Part of a small language model's weights.
Size: 12 layers, width 320, 5 heads of 64, 12.7M parameters.
Training: a variant of Adam for these matrices, 13788 steps.
MLP neurons of a small language model. Each row is named by its layer, matrix (gate and up: input weights; down: output weights) and neuron, and shows model dimensions 96-287. Each number is 500 + 40 x the weight over its row's rms, rounded and kept within 0 to 999. Numbers have three digits each. A neuron's up and down rows have the sign that makes its largest values positive.
After each neuron's rows, "fires on" lists the tokens most often at its 100 highest values on Wikipedia text that the model never trained on. A number after a token or word is its count.

L4.gate76:497521505523448518516525458451492450488512517472488493502518555564518511547494567522498500477527467514504441536545543509492515599460492504452475579477557528519485461498501540529506406399487525491561494500553477450459477541525507509474512558506544460527483436490507524541438471575496440500510480503473511542522531518520495532479408512533536469518514496444523556519455548455510539467485520554484516515546456488496485481528457437559498448461501475473524483511491466522578490441542476463446506552563381498568527500476469492516551520557527463461512504511512519477453480539449516447
L4.up76:464508521543491535503426512510455444488458492509542457474530469501584549468532444500507519513510504506491488479476457416498539483568467487469514546544440440439529541499480563487449549492463498446523460543441604505534499421451482527509499419454546580493470499406545514481474481475514484549480539529496468520526486428513483487526548559553428480517508472464485492475503455479454499585466526506477528526486535548439539445526475513509511601522543553509570484474503527473484561511524550463427477504477528441572566527516432517518466484543497561404444526520495420447479564542565552535
L4.down76:579540391445503454498536507448553453536524474578501542504459505482470419486534535509499477443525489479462538509525482535546468577505481553539554480486454536497473455476522488540478514566584527504522578497531507559559500527509507530509494506458430476494466518467502456536520450512463493451536459536406469543593505511498539569502473469465554513512479503501473470479455549496500508466446495468492520510493478464493513588527478522495426512432535505565466531509496553498544492475549511574543482519504558495491432543521522505500558571519468440537657435473428522527513480518436465561
fires on: "s" 63, "ed" 26, "act" 6

L8.gate309:581466510523544509504460461471474550510537511476545526569538431535540427528462478518502516460477521504523549442476456510498534462532453532504500463477551483529510561426473565580568526480515565546509411438496534499566521444566495486537509550496398568473466499505478541461488454461515474481479440488475463470450470592541512555513420506438480525541496564497482501473532543444445531442554400494541539512497565482448492503546518533469474483446457505465492430501506540498547502481523419491476548523453436491491510500509506532507466425542508476521532493429461543472544541500515544585
L8.up309:524509491445536500462564490516452457513530503511489504445481463586408534515491444507583497506419443528464529505509445459445548458460455523446495499535561471592538575514475515531521565480528521511481456472487504482480456522419600551462550495600470534523489453468476464534484496546479514427486473519498524500554512495513449471533447497524533511554547499507511495495511459526525469517582473479456544525449523529525530523582510514483497526526536502465515539517561562500485501505494502447455582506537492505538415506449523537476478592480485517506512535468464530546581427503478481492
L8.down309:496504533620557538510510523444436481559446490543510515552467490442522545451475478458507476494520525474508456456485524467510422557533520469486403543486529524482451500509520417483470564503470511482529587553494473554508518512523442553410475445494559507473508519461514461502479463475548519493503515474501463495536542444489493564526562501556477465444467428454477495546443495479457564523397569495537487463519528488458475498519497467506468469532490475447501562467493540531545441495415490403488511468478588508496561531472544484515522508528418484453523478509543447515429463517491532556
fires on: " H" 15, " /" 13, "H" 12, " Le" 8, "itiz" 4

L4.gate165:493446497474455407491537455547519518529444521538428510422399473564460503465498507620511566481455531501470493479398511557516479539485459588508466493450525468475552531503476557478562580459469580513506529502537477442507410503474490504480489465423497537506546565457462407553523433467553523533530499461491463512504520453490477525433524522518450482551533434555544503559510473468489549522427521454473525497509494558453540490547506535503551508473447474463610486476515546466481478484472473503480457506463451526481513556453477433427483534501510577480487442541468483546463571454517516502
L4.up165:517490503495502496485497556535528429556473502496455570531455496516491532482528549494514475449473515482467520552496548491535456525475483435435513571521524496525482492479474532531482531517471522422527467497486485486506510481492523456486504526545513485539481522498529433550494492542446457412596511426497470492521482505531511509449463507534478505491511526471517471475537484467457567475436419476437538421557494458444475630484442488463466507571462472514529544482504524477441514552480426531490503561484490532501456518437433531517496561530435560534466537582524495493491450527508501536
L4.down165:419529471521511465337552500432453517553499523554448510503566548542500560496481515476539520503503481497534501514494439439525516561460486566568522549477471550528468524512527534455506577411475493486514575498459528475618448494508492448483527446473513476476502538529440488512528558486549525547533462502512496493538483520572513515493475457459462475481572531553485488539543516535422450504491576531537446498461395523505503490500552530497506487448494500518515441525518489463547578427581548477587507481489507510519523485528556456469507473503526463486522464529425531471487447521412529514
fires on: "p" 26, "-p" 8, "-c" 8, "-b" 6, "-C" 4, "com" 4

L4.gate197:559580503478533530497477537407547494527463455578548468498480499525509488487492506538477496584424481481493542513517477547451530451451461414594473451539590515539503476506516547531482535594511509564505481569458515564448526555545480510513488535579552544549552507445450473469471510480445541458497484514511446506550534505583498500520514471535515461468467504456542518479528430440471509571498520545497451466469500426568563466473507411571495408491428531495551573507501499572482436538498528494521444507511513462433496550464474395583483477506530556498524515462581499519531422529519522452
L4.up197:497508516529607488459507559460532504524521473497468539418497579549495477547568494553488521500463542529495466555554466417512460514469486495483439529528534479473535529479520479448483454523489492541440477549492535459497545495471491516479463538536591487543558449489530538542530413500491518530482565445519523547459492439512554475481496478537524503487458521447492512524501503536511534538452396521532476488570433477454513487511436516453519497462548510486528490529469535454525528391558532460467531543502465456540490472513472415491501506473478561526438492549483538417579537505530533516
L4.down197:466560444535481431530412450527479499508515545461458494510451443434522481475450466488515530466531505541575499469480576542472449509504476494501437453472513512481460590487416489512524482567445517448473454526513483465497550520511476488523517497487453559504462508512565505448475523480543465430483401528448593450465444496484527463473529475542488495471533441528483535380444521464533453467489520451505531500477526533544561456491417425438459487550436473428483440455530492488474545499443431466495497547500528513541454509499490556471494492505515433480448465438517537435485473519521455480
fires on: "ic" 25, "ical" 15, "ol" 7, "." 6, "m" 5

L6.gate253:439465517501493520451605509511517493530470502518479434474485517525514490488511489486482478501498500508521508526453448482532469487494464420484520504422531497530599502448443498507481473461518483502500461483478499495602520479546473505434563491462526472511551542460569629471466551499479507512526455514542460467449536442531536525425493546483519435421484466456498512543491480527503519487507506515526461481528521486558516468557518472494529565504471452563477549541562509469540467495476469498597518436523431533489451519495507511478534492518525494487537494483549396511525548459463468538
L6.up253:520514534488505438461495486500465462472496541536503508462519483548524567498493497591502475471496475446505553510527501564444503523430506537451489450509593540548521531463501541493518513458503461541454473504588481434534550512427435463431588451548498477466480512447503434476469564505493565460524478473515504519534538544514509434507501526511533448458501494524516414461448483432490554429498549521511442451495506491520478510468554454529471451554478448521469538469507493535460512459497492511600557518547488432450470492490552456452504452548554534492565498466490520531508519457507467538
L6.down253:479492479563482560489597468482480551514493503531548452472627554462522492536596533503468457505514547476485475465435492414516477519459439528545508549579490552454519504463421511456502487453553495494485450497516506513503567541573528488442514495509467526509520527397563422473451517493510534497493418528459485507443503440489501523529440522501457515455551517505548513450462515533457497578517541539477482458500487476526514367512462490540571554556514570531528540488531542527442457472457477467490553484455463532501520445484501595410492521474462465475538478466518504556565549477486544538
fires on: " /" 46, ";" 18, " to" 11, "°N" 9, " ×" 5

L6.gate203:525533443498455467511426505482542509456538465456527478471522380516508583462540560469556465487532489460517541507440538463479482538549507596485462478500462522563491461519495475565547534398560567545515496415492517458501487583504541478547489491498497443441525426605495462501471471502527474508525566463509539449527537470553478455459436486523459528499444454493537503395503480457488488445529524475487541444456537559462483500466523548484524529515524431459528491421465506466466483481527561479550512533564449447481555527441469510468429483404496554525523526552522490569507480482541514533
L6.up203:441518521529522445470477518539470478497532529525472537497526494464446519510529483519553548518540494534527493509475530499521521466380478540530492586563547499513532488499428462587506494429576507464544468523493578544498528480493513499524495538410479494505449430492481482540543512535481576528449541453600514527514535517459440490526485432479491463542541455486524561468523469581466505458541594501513476477470559431481494547525520525444554473539524473486562442529516429484505474490493541468466499496514509409464477513594499538495548456496487559539480533519574478481526495446499537497
L6.down203:499499550460481490428494463522503533493494507502503467562460546464559484473479538429442494550487490536491499504504462513504420495520531495500475436501474544487457535580514460462493555561523476534509507487545447433453503539453525537525459460539529509406486492572588523553462554505492471474547433472434512460503518480538585502570564591531520549444491489463511471465555476464530477490486465486473535483459445563455573449540538524499468536476469518423518488448462495457494496503593493446525478530485522562501532526473477479487466533500555474478564413490494504560455417543499544475
fires on: "in" 23, "y" 17, "ar" 16, "i" 16, "o" 5, "r" 4

L5.gate102:476429463522472488496486557515481508504498413522513507585476467566487496485464534555486496521449466497462540501479493466550463526453432468519497490516543486528497522496447514509582505439603576546504487506582550580511513475483519511425506511538474522565544531555525639462496420480532532612500451528511487444460465509495482493500467449486466448519497527501468519496517501497566511563521502531524544508501456535524547475548527512537472504532543544435513517447491519525465492533436416536413469573504453485552494526499506550470515504487560526514468533502474480505543486517561538473
L5.up102:478456512477549442539555546418423550530480480503511494477532407495445560484530411523521505527521505474456469565505491486508465491472415488525528522533595513554507455574524481484499444549571435508559502532472480491492470529440526550479507460566553494475387474518501514511470439529503542437501589475452431531491512439508526424482440493527538498495492540471537489565477482409547404471549474556533485551482467482517470448486493466506518524496497547500533471484470517545482503523522586495513484530522432427496516478545519517439525512436444518505479484509484562555468433509553508502
L5.down102:495526426575512498532528579480540480548520535512496510559482522489519455546454552528553496454488476493506562535510479533505505536475539518470488486524524449505534477498479521452555511476481486529444457510581499447478457499515477491469503514520456468473511535512498449485504478513459529548455419523479562517494461539394490496497563564430421521460470468507434504514558515507476541525458485540492529487583618463473506473488525502467545499529481475384439519530466509529466464473483402410511398554442586511434498497489498466490492515538515488503521497500541510467563504462452506444
fires on: "M" 64, "-m" 12, "m" 11, "x" 4

L4.gate189:469547499462597498497490488561434471474471480527499496496549517512479529432462439516546534463537476500499427506448542474487482511456519543508423555513532526475473466494523585526514490479477507520567457439459532479471478503583543500569553537543503477502439521504450550483528546460419532556480463385540574494463546458529507576507455477470522511463537431485424476491487448444516521497472523580525505555494522482494479525533495494479488478511568502537523521429528494464519444446582541546502538497533482436534521434519503516505530521483437495459486570506504466567536509479535543473
L4.up189:527498554502528491458473582520465442460524548551535481503518522488476506507492531511519467481520507449498526479531480462458417518526561509590503476591516450522581474526459550504442494483513495587536549443488532490510493575483444485484503488435482499595496511487522475488540469407447477487489500483515425484481538542485471542478480457468504520491470477561454494543508450514557625490573549476481525464430512507524517548482511459557530515509469480468478460515543463534568487467442439461438508456526560420477498471480502524581566508529468493489502463459484448563587487488562506514
L4.down189:540522456440520484520516493478479478470560480444501523534485479577536492546513462505547486479508481542451461515407542492578496465514451505495388450505527462491447491577526538526409485509449574464515451447478493557498560480484508445487468475498493501515531489502478558566450479579525508503511458402493537497555471503597633508544489516523530503454499468452530480498552556564524477445503538472504519535532505534495520528515464425526391548512495525452459497533444508465536492420545494428482501532501488510496520463531441489535411531490482553500520531510531461463473516498508445479
fires on: "u" 38, "i" 31, "o" 11, "a" 7

L4.gate139:521506479610516478489507515504531525519457557563485423452544531558435507585592430432490483569517498429515529503539543486452572501426456504468506535509537525445544544475504462478558503518470465516518517545569556545578541482479492522511494529477496550464512482529553557512447432494493518479491506490480439514448549497455485494536435448484560433633532405493514493551415537524464482514429491441582532483487451503520472471560485543486522491436495520501532462513468539488494514550496500510479468564504438512511409462466471446480587483564543519525465537510490418413535503536551518497
L4.up139:503490546521514529511452475470525548471433562564526470511535519493411559347486468573451434451509552461494520599434512515508519473545430460427508480568513485519490552491426482514531563531547519487493522493446536478441587493567525484484510521416518540467380467471500515495540480514461580489520477472525491475573472507528490464504434505496466562509471471461585530494481503445463535456451473486543541539522533531500493448491501486521476509480529480463515513493566410506520543494560473510456469550503464463542544430514466518535471542504487545566507489534487517497480501458514545558
L4.down139:526513474500484502549460532529540512499491493495462487522484455548431502616524518523490486521502470502521563471506547479536486523450518421419458512466535520507496452444459416537481432457426537516537519545553476481511488512452522583494393507548539511505533540520563461558484515540516480500496496509453424527429444574522526465471498539520534464471512505452461412540475428501433511517505473506509566491521554490538566543505538521483517555435504605471533459489474568430505507457535536446482441475476510452466453546467593471500557556535508486494504459480466476474498426474501578424
fires on: "s" 28, "M" 21, "le" 14, "m" 6, "il" 4

L5.gate387:457508465469541506468507533480552526504521552499555465446551510490516493514496455522519472472527488537521505524493534470510506537471524532484437481542529504574525538458509498545522549464527586524437467559517543461482514478531511528491544551496516469476456499577507467459558531433490455452491524521524503518485427474546480435521508470517487546451544468506515512522538436551496543476523504441541459494550485552423461424555494453492547513522470523513476603567447446520511532561429514421404438502482519546413527554462495512477469587397504493474467574503486523433504432512423436520
L5.up387:478597506525461478493502526475570480527456501500420422504544574560573475547479542477470436498518480488432503545494458547533481556475513567445514491519556600513430541517558421504564519474528538520488506472488504502421524464495514489514505568487487480496547500555467467491616486443463452495590450448533510506462458505465471505526519536509576571476502572507450490521553555514529523472462505534560538533517453569450520541517563462465481495525483442475433543535474488448490578477496399470435510492460459519478434524489538506481505528418566492506519523543419484495495490500507415486
L5.down387:491513488508501474525515429471553550501544461510554481532472450504484541479523479480480482506483476481592491484562521521537465437456444457581473544478479469488514488501472485561387467495478516493507521458553567530539436556510476456510491507489517505405508512419522573518521436510509526521445484529481505459471524532537513522524511477483410477536441467493455518509496470487475469525531466524490501506554472532497470502493465460522535511495471530455542490441506465576475455515563542466453515558477540451552501536595499488539592521509398562552502462552490531478506491448493546498
fires on: " =\n\n" 24, "5" 14, "6" 9, "4" 6, "7" 4

L5.gate348:549461586480506441554468508543526485462535509554508533496545465472515508497507506441504450488421515491481507527484553474418427449510487485549524463548484545486510459489441492430498537527563526541535470565517537490457471509597521502532540457536522482496484542499481451583449431434473510424473451551508531424506433444473490561452502482435482492480510489448458469466463467532457528493498492472521485512389514501505497495433486534500520491526555527500531460459477448522490546510529467539469433453518497459549583444483467473568485494468473559519511487561541423592539543497536468545
L5.up348:479516528382582489474493502446408516497567558510508471580478467502510528433480523561540444592495435507484464432545503518464505515531524500479463469459519534473533515513545486552474455516485477514417481551459456521440465459438442531522541568512437476453493526463532531498475478520508470525411501515495483476434511520544563610489463513491523496479558493489465540522467558398522496424569452500440495513511486413549529567516488540489528491478459549514563445517480461465484509484530474573481488525463493548494556484503496464535515546533509530458561383519467486581466463471519539453
L5.down348:475486505561559520492484433489453456501400488461486561514483504490517518505485552501493515446464516399492543516440520436484484515491586431455518530487441515492525526515525468512495538434488523594461461490541479531464546511524544511486453471514525515477566484498494488516604418399516492560518469543519471436552463509530447473572458555547476489507534578439541522550474489570507543474459455510473499550490510582481449527535498489523534458537577464501463500451468537503583551518433523482517533431432501511464493460498506516486494429540504513501517483495550526544516491525469455531
fires on: " on" 57, " On" 19, " along" 8, "on" 7

L4.gate422:524533532424454490523442514451523514497470536541533555500491505515461495506516525418489527526456522502497491505548492518479458494497502486579405474529538499568540418465455467488470475513606435488441556577469514422504529582589530495452531554510433550490477531559442483525519570506482540512492537517481527483518534494480474508399473513518510454525500460545556523529510486429497499513485432429411590548555536475540547422489500528500480502466485477537533577492549536545472526482514444519568531465501448454499452490494564468511492507540506530453584489575543534552588458481471494499
L4.up422:531441434472460520497492520443533496492508481488528487566490490533514588407515465514512507539507479550479443491504463441474504539471529500505425555473601484501470575506456541478474550505499569535496479429498576494464518410564523490515556513529479512503494482483441490469442525475544571472507490459541512585484524489490521490484464554422454412451529485522456513463521495457521481481461522470531512477487436509496548505435485428497571425522518542472440460498463529447584467532496579493434511416480464553485496491487497451549559536456531440474449496512518563585481468511509511567
L4.down422:509511527459509581493532526506514505524508486463488459452521531483525499553495528431529467482482459447455487472570546534472470385511488519519501490477484505495513447496534505509529466501543502494538503563490458479548510497463513496483458436454476509461533458484603474420405495554484381481556449464437464515436446499467538505583542442504549553498490526501489466458505449494520449482524503484452548490499529537503479437490547487443435521510517547537503428488433472486469497493485431533456521501505468476443498525480521503456446450546431543514381492480470467455540505451538511523
fires on: "00" 20, "en" 11, "ant" 9, ":" 8, "ol" 5, "." 4

L4.gate219:524478501468473512481531489562567498451523499552482415415426416507413481546439509472499529551517499556453512422482505482506454525474525512498429507510502492523511477463463490485536462491556498562541512567459413495412492492468502468442469488491514496474454506468520490449512544544581497566526414513448552562498568561493470499442441478491479458443550427457499604517539494506455555580509477522580484452502516553471593516493453487522523565523484462567513491500490581476469435542410455535488519573474489504426549520503498515549469540520515471478490457521481486528504478475463509520
L4.up219:565490503444485533442530403514547496526474567529472490477462442497484469418494534499524487556455486489517552505512511492468550469509457502518477514525601466486569492498442519529430446506454497477498457494505477547478459506472509496511413466509541549555441482425463448520490458498553498510509400477555527481574475467447477482444524570535524509545485477528458511588469555521501478464516514509456480528530529492561486539510539438520543474485486504451532506539505546505536589485471499458481496545452503494486480527523465484555521543408530470470536471486561521504542555497431506527
L4.down219:388451528548495445491541433496436541500480514531491491494542527428544529507551546492554479454531465438455492486475516482556482529467490483511507408516527538539489510526522558487544554464548513465431521446504483464448516479500516414516498503436488523525530470495513444448515542538530527504496545477537590554492406546530427460557556476446466479444511506461519377514425424550481508461504542515451502510436478443435499479528545560511475462548530470527524511541406505515516432474538486452495465465513464514482472491523549553536503510516479473535535497476503498468425511536539491433
fires on: "-c" 14, "-H" 14, "-w" 11, "ic" 9, "-p" 6

L5.gate361:517501481497469536503501490500425443506510490503548441508491595486529500458514446540579465441477536499497488486505455513504524495485503501475464554520531490489562578508528459542554447524469532550553446494405481508502481496500487537456482527476461509531488541449456483501486498548506507484529449535491448561545541463584474514621507507561448480536439457535528453499442459420409535423476532574399493485527439552529498476481432523495528510567523499517502530523497502399543473554549557474538451440441458587476532585497486535536525448518505567530534526499421484447473476474518563558
L5.up361:518491518540516491455515560462440532499523428453525496420523525488547473519439457469533483432535563542543462598473499552490520493506491439411539520444546512457527510511478577496495476498504554463504503491466523488473501477512498457528520481522542521475609511489511478482510456428562510481572520514512425553557538504552513447489546454528365545478452549489481513447468483490460550461514506517508494561542530496410521502501514467464558586507547518444534446484543526528552531524490483484426548526475523466500550496468490490539598550552470532523566427520480495368511541528549553563
L5.down361:538560510426473432474428447479524479531476582505516513503521485509480508507455437474451461529473457501487563526558490432525487466494533471453481467513529533499491490500523531455533508507570470558553490519490599490456480462439574573527458448528458467475460415471483518469535498500491523538438527501532505537431479494469505477456494488527537493537565462569495572490477479524440529594519506432498475493540550536528554470503523519504455463403487510444531607477524526470419506463499485474555440507487497480520479483609542515533445490463495459501584466458501578519568474468466482414
fires on: "s" 57, "b" 6, "th" 4

L4.gate446:569483530429342458509496411506526493492453489476532470497464512498497563496566473486495466539472528512507482541484500441483505539467479504477502538507555532501448503523516541488484460541533533577449371465507497466502507479625552565564561515504456485485517536531495600555529468495517599516587462491473487479402431485481542492495475537422532471509512504516509549473494546380468459523502489541455418506458486581533519484472470491478543482474532516555511439486469527545458517493500479494445481489519497530566492575547446560462527505478550553452521446505459515495460520449511518506
L4.up446:515501450415527472480459431541511527527483421468531470445469554595455525484492540447530564490467525460514525499443488534483483545557498534518491508544492423512525532486578484471511480540501580534454506523517492520544584497489530477511519521457498506503442514516472523495595470515505558479478485536459470535508517521575467564535473525471497487462476471493487529589545495449450472590435484487483426562502508500523512496456475482506462490580443482521473511515518548489448561570398521479551427523498408465456457365537598494543516454507492521444514486441551499571435531467506600506
L4.down446:545464520562474455550494557502533500550466519579494519595510497501501453459453482522468425496495480556508445459451538510522517461503478470467534525422513525520490483477446495455489479462492518522503523451496544519502479524518428530480507502481478479514569509493542425516437544497483529530505480472453555503451422509471466401428503493480486474502530473471483483443497466483504500510529521516575487484503481480508475511532536561461535492524465580542462410576453422475492447475574488511496520512487536602499535584517503505475497523529523596545478491551480451472531508513450439494
fires on: "\"" 45, "'" 13, "&" 5, "c" 4

L4.gate286:581416539503470487542563488524499453457483490530448488562507512440510485517480509554552465473491447516477524470469494548504587538559491581586420506501572419577587535492471527584555442467442482502517513515537427591506519514488483479492441469489426521522479530510531550518464500462497530462464545498442452513509483509502449534494479418590524489513510508573425506519405508531522518496535528524442492395486499481506502500585447469501596493522460498512501480519520529412496530494536489566526536585557514505505466438480541508519531446446483508526504527432496497489415489520530557480
L4.up286:537438475362481470515548503508499433477481587516465476495464497496455542601501480558456464570557516492459471502462501566557550528532547499496488564518450559532520512469452635511518478507520525503524513502549484538523539501477502489505478476471467539458521451511423500480552456535492504478515524458444455464503424538454443480517441483466531506462511550521571419452484498571477480549435500434503465486470467537484526507516503590464493520487452494441570532533557507520456524446487477471490539551491520485499462542519427488540509522485457424572530503539504456479467506462563506455
L4.down286:501511506518511436447397535511541488559439456515477533516494412518524547516526457527495513540490499480577549496466536490578512486482483369484495583529541507462456425558517498508444538515511488537542518444556487476555492488492523512505514536411503526458488438481437535459556528482479441479546502476523506475547492534499495522462483471483443518502452542534483558502564479474539529602559481496542468535529471444509523498436459510519505497565510555432488506431438515433490491480487507529457542477400473549536509485502456568488462481503504450485488531574583541523548505502508516496
fires on: "é" 18, "le" 14, "z" 11, "a" 7, "ra" 6, "u" 5

L8.gate365:569470498524476441523612527549543460395435521538504494539521497525504527461530467504445469600476483479416546503485442459507504525476504503522502492498489489411480573473389479487499566444500522380463493525539558451552525575490463557528524550512522529454495544495467560473475495499462457477518497476490510513508512445489457514535450379470569517546489514443477492498495454560495487513504499517519462460561451558562506519478494506529536489544441468525504558464497465537528431486474513448542484517496527551462529496495486486539551473514519600490503545457478452485465494540508454541
L8.up365:523468442572493472454526592413457440477465435522458510504523528434510533521509527532460546478477481466443526490546471506518494483487549513479508507535478410465414543470480445539476539473477500516553515469520503469513517518514470546474595519466504512538523538481535563541613449463519541460470581525455496450477466573531522459544442518491524479558453428473504485500569526476500497487481528529540474560594480478436546516520459485528443549562419458514428536508474489475600500485492511500460521496457510468525485462518553458586462545425433493464535540519495481538547535570475569537
L8.down365:561524482438477487470457434497616513426542477447471528483518495534503468509456537465501507573448467487548434486500549518534534453481492412469475545571601478505464472496510496511506496452446589425527475486502543464442445594486538479483513472532497471519567552552528531515475497499557509408407476576526468427557428575471499535496532494513492457535487517587489520527550504460456516540476487373471536576493487506594450470493519499520537480500485508470442545471466532538438473501512414490493481505513507536492502508557521416486508513520500546549532577536548418516503597485478493518
fires on: " is" 46, " was" 17, " " 4, " qual" 4, " M" 4

L4.gate241:474519531513524465542519388458532537481473413485447432441507527503432520436441522513463496527501570515506439484475549473528527536465477483482540595470551532506520587474538498516580490492470546506520520557553463568491530478532501514468504505477532475590397549514504434538493491353496480596441490564484453521510516526432506531452520541544473490468479515528445524505509506565450556510440491475454520525439425484466467501487438523515454492604531479513504494536520531542470475506557517462555509500468491534500387522443553540451518485515487518483502509508440496550451554554463458566
L4.up241:462490484484524500488510500437564489513475565506466484481517507515517509568436495513499509448494551504497440466519478548524494476490494441486517490408471448429525527507519540486547449527463505531490464487489468559505454481464492525467525494522468481545547526478550443528481398505566539455487558527495481506502506521483530506559529522459477492580555485414490481532521513510543489529485481456474472589445517462451483543515612549481501511521547501477485496548472484490541483456568515554424519515442526466506470429492481488544452469451487486572538499476441453515528541512595516435
L4.down241:545472544509375527503459521490468548488430519460434533475503465570506460546508484507514475498468564462537546543545509518496564496487523531543504516528443478537453488502493489487481514516476411535513615496471483391555530538482495477513456468522458560463491542490478591536545519477471530462438480481562519527538538472562502486496530492493517474460471484485479516490465519486517479526529492494450557489538555526474511437558473446469468544561434501485540517469557490499525469463475449559540519423501486546501466497464575529430437447485471488441521525501509521516500556541523550549
fires on: "ap" 14, "est" 14, "u" 14, "a" 7, "ort" 5, "o" 4

L8.gate356:534463562493482526418506485517435514516474620459553475521526538613449510445531540533511488513561495420490493488460471478484453517466465597450477491460525514479452523510415580528506513477489503515465543511503473481560488490460521465498518534488454532483460459501547547476449537553497572513444463468513499521481464493511492501476538453523513504501544431586540529500462479494496567562543560537488522478544432468547418445523605422567484476533443573522513538542493540469505444479469507466517550503594536527515488481434510497492464474534509554491525505501554492479468561499416475468
L8.up356:463533495415458505494480498473470524458532522529517533559519570516450480458519476530449517505493520393510527475490494488476455464504478552459459460493482531571601505463495482433442449504554480528480486467486461510438532558482435551509497523498463526533465543515499440476489473508460546519501491523499435493504508460510551489527560518545532481509483460518492531577489480442477580477463488517521555377499432469552452509506581476525493465461521521497436585526573596447521470510425475480534520574517546456464509412481507518527534488514544554488531517459553483531479533451556514480
L8.down356:414572537543524549448430534481513518513453488495496467461531396500517534488469523446477502548489462511490471498485452443493492469496448452530482519556553514511543539518392451502511508473520432463498477514441444486447478451501492485456533500557475548498487484465575502531536474457451481456454436495519503555551529493501481561494456501481567538491495405521465541451495433453517539592577445477474455497472506477484596455469443541493548493568505438402477465470514478559498535415550566450530529487477564569537512503508488515455538541476479451572427473498522488468473505522531478464
fires on: " p" 12, "°N" 11, "enc" 9, " m" 8, " vol" 7, " /" 5

L8.gate321:543451509511524466411522527546543499590456443525524516516434514507531519502467566503467554545496538505543553421501524500428472478510483473597517482515531485541475509497455500534399492491560516535512585541611426503440492529483539500515426492464490429520523542405506534585497429545531539503523446483548464416555433450492522488529462467473499527551517436469498505483519508472499494467508462504528516513470560514544483515548505508550577507461439502481559501536542461465420460503484518457506455497536503530484511414547517528542524480543452509540438483508482453478563498540502460447
L8.up321:533460468501461459519508439485567507580439508478508557512470470523453486512507511505500494590508517454512532534515458575470476583491512501489487520455540473592545543548517528514526504517475518535479457472486471599449471528447560508409471504432542462527452508437511513477454452505508557522441497482445527587527458519509533521519435492476486475451492487492539459493482506400506442564501435506524459553481527498502480474534548487489515513497500517479545495474536494483456486483501576488487423457471493469495499494416525481449391475543461483522477505513531514399493477498421473456
L8.down321:466513471568500517548582438580524542533520555502548542559499491523493558431468595512506490479498463531500523445459528471461452541517488507486532539478600505497533547517529531468461529490474484569435487493486527491506488501539449488541562526499489496515510480510487547491475514497415615491516567473506488490529534510480498511585473518416433464512567513521499520477519473484524512516520534556512476564537538532504527464512521515474439525497465527418442545550525458482467487536523493567545461475390472518471458591473495480447528465525496530478549480547504455492578512486487501414
fires on: "M" 23, "J" 19, "em" 8, " rem" 8, "m" 8, "-M" 4

L4.gate278:521534464475486485522530540500514541544479485567442487514537558515442477493510502543524455528526481477505530538426469596534468416525502583539528552529420446507621544493468535518569558492488520524485538537599446590483528497496492519508488511560443521459459513499508510474515458485442436474561551521502471455466600503482466550461464459535547481507586464548489495494476575454474501512446524471513504509440498498476514560524472563501464536514477499457498445451537468461445573508493511423571503508517536460466428479452587453539573521571459466536442522452528540520524535488524539475
L4.up278:587534477456551510456523504489562489493555568394447467507444470524461493481523554530452503560444530590524466445489466519453488452555506519601468534494435457559542523477485513487514479491531460503523490507504485481472467501527516488505437451545514531460483526472496507519504472570461457504494547470601480458470511503498516519480401507557545480494470481481555450488490549455566484468491460479539560530464566495519459506598467491461470504502454540490520470592505509400467527560601504485578482490521538494469479474512504488579521487477500531488545490440597569592538534479544524429
L4.down278:519443480519525501440419412470476509495514528488454501508572490548459439524501472499519453499446507409446509476508465500509479539440441516442419509490518498541508515536534506536531445501448460557600551484456514544447465481513538489446479560465421549590520596503490524514560513424575498458473461502551519526481533559463529540511493498475480468547487527522436526523545521546526498512499521542475511535583434588517521424461482480500488497562474530442503559494518539539485490505510564480424520451573577563542550545534508560510461555478541541440517522513489523451505537554503521486
fires on: "a" 18, "e" 13, "er" 13, "af" 5, "u" 5

L5.gate229:456565508507534452499431516514508444519461552557443553552500561405494479522498599530456544456486487482544440460484499434476567477460476509460494463414454506463535541438451488470555479525467553491514444503475607535506461572494405514516483523585559474494507512451494548435469477514564527389477475462558516434485462498481409468493522496535482548515515467503440596416475587563555551560506483473492497544513457503459434556465523554560489496454429498492460517522490467508442467555527579513475480468528515531421515512432482541556482437417499538458449462565455530474522469473521546517
L5.up229:475480476550425438484495499502547527539487461486509472477458543494480574507496497528477594409495475487533569515436552479553510494479546439481527543537487558480481487468430568512558522445428415414509467472466596575508587486547563529481540569498488505530471520518434499492555530503609426486502543471515528538548487462483472537513542501525519522553457531543436498445460469498423522506497515483476458545445492517411494505470595516474531550455412498483490432446499427504532511469430432489511428507495471509529431551502506489521550527493491477523460517553507564431484535508493541473
L5.down229:492521469482471523531445486494446474555591464582480466531501433543479434477520468443475486587520554502495519557521527501463443538419466527504476409481490417531527523504560545522484435516583532470531501489552482480579447472519477455498430404446444510431526548536514547511484477481454561467485468502468500485458512539569514512457515479500515446502538540436532517532557480492452540480487493547556579511501476502553480495526490570493490432494542536418516526531550568512537509459513433524478463563530458444457556452485535472530542552485514517536566546526505524515524514475509500472
fires on: "E" 56, "-s" 5, "4" 4